Part of a small language model's weights.
Architecture: LayerNorm before each block, biases.
MLP neurons of a small language model. Each row is named by its layer, matrix (down: output weights) and neuron, and shows model dimensions 213-425. Each number is 500 + 40 x the weight over its row's rms, rounded and kept within 0 to 999. Numbers have three digits each.
A block is one neuron, or neurons of one layer that tend to fire together. Before each block is what it responds to, as a language model described it from the Wikipedia text at the highest values.

Responds to: Periods right after a capitalized single-letter initial or abbreviation, as in P.J., A.C., T. pallidum, c. 2008; sometimes the word piece completing a capital-letter fragment (J-ain, D-iana).
L4.down1055:502580535449400498479415463544562504448423498549491478512474444509532488509491439552480511531434568453536569453443525526496458527512490452450536509526465551434442408472517494510507526523529558540473548495522496493544458513527487478514490471487503421471498488501499441494547492453422491459565541518553472457498481531524499476497481507549516469494504514553414516532554566468504507492487445483566527524532483451534461519536519456426521586547565468505446497513471508429530472537469464498429531505483510488447515545489503548561552515584518551469496471511487560550523502504391457504545436431519443478547490486500441526502519425526500483554443449
L4.down1320:484521522460478510543593518555533443490520437472482482480463433469524444501506480511556430427464551525541511487444422530511528514549582524411521388554516489521481526495496449486522575538447439402453579472460475519514499447503531497553460546505509466532546531454510571483447505391491526479501526509467434476555520585522509567478535524483511474451483527497507535522511551545495505525485419529468469536511410458541441469541523468539541483456521518518479502496442446418460491472571465460505502504455461474459511414403483505482546556473474421518450527500493535516472486475510473467532467512514519549510518436534508493492523495498497521460492484
L4.down1479:470427502513497498478529483463544530524497531612475516525492548478521568452512509549559566457481605427501535538456492484510577520484496449434458464482480567409511470499425486534504485495551473479442496456501487502523496506562455534545492515505450515564487545538391504501502513489475452470453453464566500532506435519497568537466501492486532510522479529439526510498455506460541512521485527461453534521508447444483432549558442528550527537504452541509517481475511515509453536466532527470521577544539508447518546508503571566491438499484444506492509518516487467455538503518439504486479429522430465563495526496507476514480481502440463494485499505
L4.down1817:415514472532477487466485530453470448409463522491467500442520463486499539483587465518407453518509537458498514480458497547479448538531472556543572527492495544402501482502550464523494499468466496474462560534498522500552483567526480463545521567450515517473514480544562510557524455442536509495497641500524558437560425482502486473509508531523453475502503540517473468475475577526570566526521515485458516571552534459500511521438473455542534558534581466555448461513399427431540508491538433502455488545521569501443511508478528435519493469466549498533505480432504484545502444475464518524516450535479447525512522420496624540483468543512449483486528531
L4.down2008:507539458474525515505563467511508497484578520474555504473512486464486459527454498481519510520556521512470476511494548503488500548481481516580432521475422467467494525557525458534513385405470498516545506474547556461492490484531555463518513469422481456510548507447533453498472483434483480457476530486449503611489504561434514423470483493498524530457485550557505430478580456485531524482546546477448519520466498477441495443552515510542494583543517507482475527477568527492478538422467413520458452481532528556509513472484479501509494505420528469521566448448516471499563508451555533465481513527429487515491522504539557454463479517554562428535516461
L4.down2111:505473509539585490462496521481494458501471497500482482446525445529422503433498401466468465478550486498522446503496549480496447561489436486494528495533509505529452500502509505576486456476482576477530499449454522449585497453514432483510490592565482451506494494506489493491464527497522474498515425506540468480517502491516485501537530519533470496477478493488564502528516433520457561579509507460491491486569473454493466483465468489526608504581530528454517556449507495461486508485615495481492514568576502554434505473531539529514420505541425482514502487435411502478489507484494478425471484498495471470509518476465485475564561492518553407490571573
L4.down2192:492474514475410531478441453537473489504544526488524502505543514471504512581453484491525562428543552398461502534530528536544498487489516560405482440478442509526444471439462554480472414489470443497515496443414502449556577478441487535461554553526472537482560505537576459448482510524506419478512557545524434471487489502528480471542515524613520446580514516548412389446444468450571522527489506499502548482491517479425454459455481511518467480433507526449454586567557534506500530507486493489496489501517520481485474479505499409523501573467454464555470475513455456482521481552547487486523522603454533482542503467521503540442487502543577527496440490
L4.down2533:443566546543520438469465547462507562421462472532509475526520485495469532515524510478589496504455570500506481528498460486497450555551515535613522563445563593505523482474524518497530420490400563444550535530571477479532472456525468556469461509487464488540546514480478497500593516525496486520477512448505529502482455431470514538486560541490530538568502564590459522447508518512525574489472508478458522566567489463481464502514430468499549501502535571535497501461553460441538523529515512490489490498505519538495446491529506508491495475453536491410527442554438447534490455468485484470547497474541502483530599517477446532497500554561498487412470527

Responds to: Adjectives and participles between a determiner and its noun, especially the final piece of hyphenated compounds, e.g. Turkish-led, four-lane, newly established, the only.
L4.down183:547537538466440511513540562489564521476553532527549485543548543506508477511449563480470504500510494547566461479524510504491482517535538521535496476499601439549559512457482491510545478479561496504493604571561510549490582473446525601479443469483536531495479424526584556473428458405453546520473553412499475560464521493456508517506502525473451496537544461506497492521492533527479438546545468467519473525457497501576494516470473524506544538516546505466491533425519537561567425475518567532493501569457459486478464477543442499531546534545510521482552454561511514594524466495453512538461501573538518474532543496390504518520510471524504447528428523
L4.down344:587481523482421496410490476554471511503508464515531570556500575539515530514419512559518570426539515531464508568506531469504501496507474462508547442476412506482518517464502467453507493539475513522501421472470494455489532508518526455414486475505475428518525548507502436584522502481487548467491588482547433529473507541485481429615499402546456451440452488514513481484494457453483502518504503487518543513569572431505501520497437542445464553475518446512431487548491512573525504528536558486568500489503453502511491459467504541551516473433592531590516451575489550548462472536389502470461521541492552510514507529501513546464520449541512489566554508
L4.down1118:475514418543525504526504551575532563527531489502583435530558558553490501514462561489528488482438486465509539567526538452447536502536568513533496530558430541466528614534477502525490531472425479487501527452478533475536506526440516524519535527477525548457443499464409459477496464489488497540532515544533510423496482517459492384522580494476449544460490483484520434535586526525464479453469568560441548466523591488519514520427488491430471498498485520435521472469563494479535519519421489488495437476493402433482505435483489523575539458518501490515456495467500462457433470500501546522521491553470518455575443446437466516506508519482412452530564444
L4.down1180:451454522483445509473591553533492480456569415458551538434520552519464588461453453521504546430518472421473458559513458463534464531519539506503555501509518572509471601518520466525472541509481451496495463503500559494468572529601552474457496511487540412470546462504512524476440440493512571580553556472507428570485506453492486450519476500555478545497524514477543463511501537427485472470439474471476500490524516461513425568580480532453523510499521551523452525564495455533521448562494506544536435541503471555541492485539499491427617517474557513529569508525447497531527426449517492548472516516471558478509464521501476591526514489538550499538524411
L4.down1199:490502506457451538473555547482514535520545550517546452462450526541510480481542425500566506560537525493551537465501554432477480472482477502537464449528519503586543516459488404458495438521453521432523507545502516453519563473513479502537522529460532521441538503493582517500415398430509455562504499490473546477477563488542547551479564504533525480517534557490456475478532437481469462476501447576514488497543540543488481481564487530494529497462459496447531509490480537470521491449513468553489517554544556573516531435466473502488513434460418522514462510501546504481394481506439559524498511504546554486576440447418482507476582507425541434548541553
L4.down1410:479384552567508541507607451579465521444627486487485527484467536479487558521507502436488454485508471518476451534520437412491543536512472544500530467546479505548510553497534454553422508447483479484476443477455546493473584501496461389581480539473541516540500453474565517433476485496484541503529534472553491559492551475483547430514475460454561545563521517474484452480491556487440505441428519498498442511534484498526553532579477542458545452485533498546478525507499446447508449532522478487514523578462464504455478483504507503454504518516543530524475476425505503526435482430449490483513469517513532407544512541467455482503473467552512457558397465
L4.down1476:534514513576506486405504487499475429510532546534548524538526583446505600491457470590544519519526499479478469582532504434495453520527507541510531506575523551514517611546558530481515580507431557558518514480456524491484493546510485456431450464478515504558534430467545397469509521540462549471497553514450465577463458496443525469468493426566530473453575466419453488525539536494504528541438560467520487609608483511447511578482451500509571590525511467582435535545460537545543495572551495493479492541454429457525505503486466513457538534468549549554494434487499524498466480507465516542516563452492433497482514507483560566504396527561531516516548457
L4.down2073:452477508531505539492496503482518462447505524546557529502537497526536454446395526453499465493499471484491555487502508492478504526469428483530519520580500469511525593498486392567481493526536526461478503468516556524487508496428503527448575525499465501533506501551533481455517522463509551571498522479484541502475522398498509501519520481506571494474544531453404528557505508574531528482503487526450443382509526517561557515546515538527498512454438549567431520504447484527568460439518509491607427460463475459519496499490422459491471528421514479533502557507463507484535493454493426611540573441467502509487520424500515440507521533521557559499516443

Responds to: First letter-piece of a word split into fragments right after a hyphen, opening parenthesis, quote or line start (all-moving, (punches), "nerve), plus table pipes and newlines.
L7.down545:435403484468465456446537430510495461446508467521447494483556509514490539498498534508502474425492575541522493547471494515496505501554526499514503543484447495504551468532571505412506584494468448468500488482492526461499485508533537511469474433511475502480523503469415550485483573495451434543550458480499483492497532527458500553564489454442508439403457571474483453476472579584573417554520477511516432536536413545526450471447513559435470447475521528549575484527419580542538495523530502501470505477483514517478507515455523463475531547472499490524399511493484513506581483496434499545483488465459449527408479526530527570517470494477483510542500512

Responds to: Second short word-piece of a word just begun, often after a capital, hyphen, quote or parenthesis, e.g. B-res-low, Houphouët-B-o-igny, Sk-el-ter.
L4.down1100:547544460475473475539493482527494534427490477435490532519534503517503517444495494551508556501503569522509494461501547458512491468498441476516454502512507477529553499530536486522515524480456502426463447468476501411524546488514459525514505509464522471499547528483449476421474485511508449536602479529462514570435467505523492396480531603485489500537512493494476502417448383451537581529470421549522497488560473507447465432413519476501473546542444502486504476580522587489478537501434487536488504542493552533479525487492529476487458477561458504532532487479461493501493495508405516449469457457546526481434446505509504510546469504510503519459532430
L4.down1120:476462609464497471488572562466464528416535502489493425519513458516558434500532507553541466461504491533554485471563525503459522453507560529446559466560489575530490534486473490514526492538502448522444434520391508499485451516553506537503474488521464496437473473474530513536519496492482534504528514419489493469520471517513453431490546610500508488541465499466603584520523513505496513501471520481473467482502521499508482448514521509514422460528527532481485504541479471603497493442498534498499494537575534443477488475428478406487451519474557483509525517481565547524504547516507469485509465500459489478484470635553476457464524503459509518495498509
L4.down1429:496466535549471500523576591533525574471458444466530512463555474512435514548488533512488530473412487466488503483511461436541443451538530523477469542487470524496474493438511505548496513496441479430489472469508511450545479423505521464493559526528572514490542538503521517500515474482426528444478513495519516506484505480466581513488441453478471505547459489471575555465483487515480506531525575509542484465508510522537479525516438532567521515436511466490501483516506547466451496514519503436541567526471552532531519411473565559504507499477537527497551466545605527519505519447551546418448506474452506582540485509522478567462515530483471477523467492
L4.down1549:477581479606488542477525487462533495457484499612465555508587577451406504499444604415508446506524489523567504469520528494538520449474591482447571431512510428499489438508453400460564477501543514509522445475533564549578550522557501536468448545487560410458482502474493540463460522521477584529484523507523525534495509479497506504406480548492474461519430497504528473618543501492493453527547469499533491495475521456517450513450494478492495454480632392482525487465552475521534513480532508437444501540487606443510472525500514517480536468506602523541580548469453532518550520439527497511453526493499502463455486422514476499484502511431502531563429532
L4.down1859:522477509532471454500491516456556598554456490432433453517495515419498472482486514437509524481571483412498544470509455546543487525560483471547561469554480477450457439510519484502468497496503527480401445492540497493457585484440549490532550513495538468535507512496459478549505480538498527457442493543531437409525472443510535499466458583452464511500506550455562456466497473503517524544507541524462533547485567427567437480432470466495455529535454500478564489445507580544534481547587536550459528420478539519474514509512498540490505531495506581545498491418473590416491459556456480515512470552367480549473560564492540513426503551538505527445510486
L4.down1926:470494497488534583466547460501460536501521490512542443461548440544559567521467480555427566496484462468526499512495557503500480436514494448540470460545456527513472517537446497458501484511514516532521448590523488503464481495476491460441483533495459436449550582446515497487429539580459496469481460466447485514466531476433542541511506539556551535547487561491557552450503434479454536476576501488448497499512419506488414521527434535520484458508411494445390505427518527439536593460592527503496551482485509422503478410505446459465578516496416501535454495479484456458479495533538505436498501518525504530502469498452460486561498498522533535524473441
L4.down1977:501456533494432468514508474446418412429478514513555537454517568447557527486452449455446472505477483508486486543509554550407463484522540508464495534524452494455553522506491518553470513497533514525494565474448520566562517463479497425516478539486518456423458495498532489473491518575534572421527510505486438473507532466443550576537466588507524570525536532512458463556494551424486507480513487441398513536450504466483533494562537406501455498529558546463508529536550544508534455476409541509538535462430547497480487495488502516573519480519558477461532457502557504498501563532487505466486495467558613509519471532523550498462470484518444476452506494
L4.down2094:520503510541553497462530524513441499491491467464514549520516524529524485534484517558581495483513432524531492473544504540493497424508553535500432409518404479466479516483630566520475479514471521520462540465492476474566531560511475584478439506472534474491572499477481566453536520565493482435525444541461468521450448503499475449505508521446555514559488465496534513496521517474478507537543436548532501506537526518530481462479507536552457508550461485564531497565510410447480500517473507491516485487459508548563575551482528560526561542473459515493580401516441510541565528466499459508414424483542525501488525535466470486468517531471456440531487440

Responds to: Periods and apostrophes inside personal names, after a middle initial or O/D prefix, as in J. Harold, O'Brien; also word-start fragments.
L7.down1541:532540474499466453523501505469460565551419488495513464511467528493452544456518474536459446525491519492483520528519547553537479448517463455487462460509545534491475576529492450485442474507575515508543525528486447487452485496557509563556449505536624583496424541484539485505497552501517546574477508502476469424564498574499485455463547434510495456529421525475469503513502485490489543508486557449567444473496531574452452513459518495479584446527446566418462467559501512440556527530506524535494508468533488482505459436521495493497532501512464509442516480535527470493532580428534508477597536549497507542501503543547428495536458419425425517531533604

Responds to: Fires on the token that completes a determiner or adjective before an upcoming noun, e.g. few, own, another, witt-y, vint-age, unsaf-e.
L7.down262:512473447531374533442508518511571581462511485522510513483491529469496607491425531537461541519531545499480434508493469479453532532528527531545522548540517461575579573479560560504459536439445453507534454518517475554442512501547455524470496504520502429492548520510494443503443431513492533541476584483465493513540442519473573445530449483508549437503530503541470492507481584433457513517488498491520454558572407500493551524543457410389474446425495570505528532517463590440538472484534521484476547529473466539506557445542391531490535510579572481553504481503524526502499449512482513551468562517423548474462447485524464465502492472460553573573515529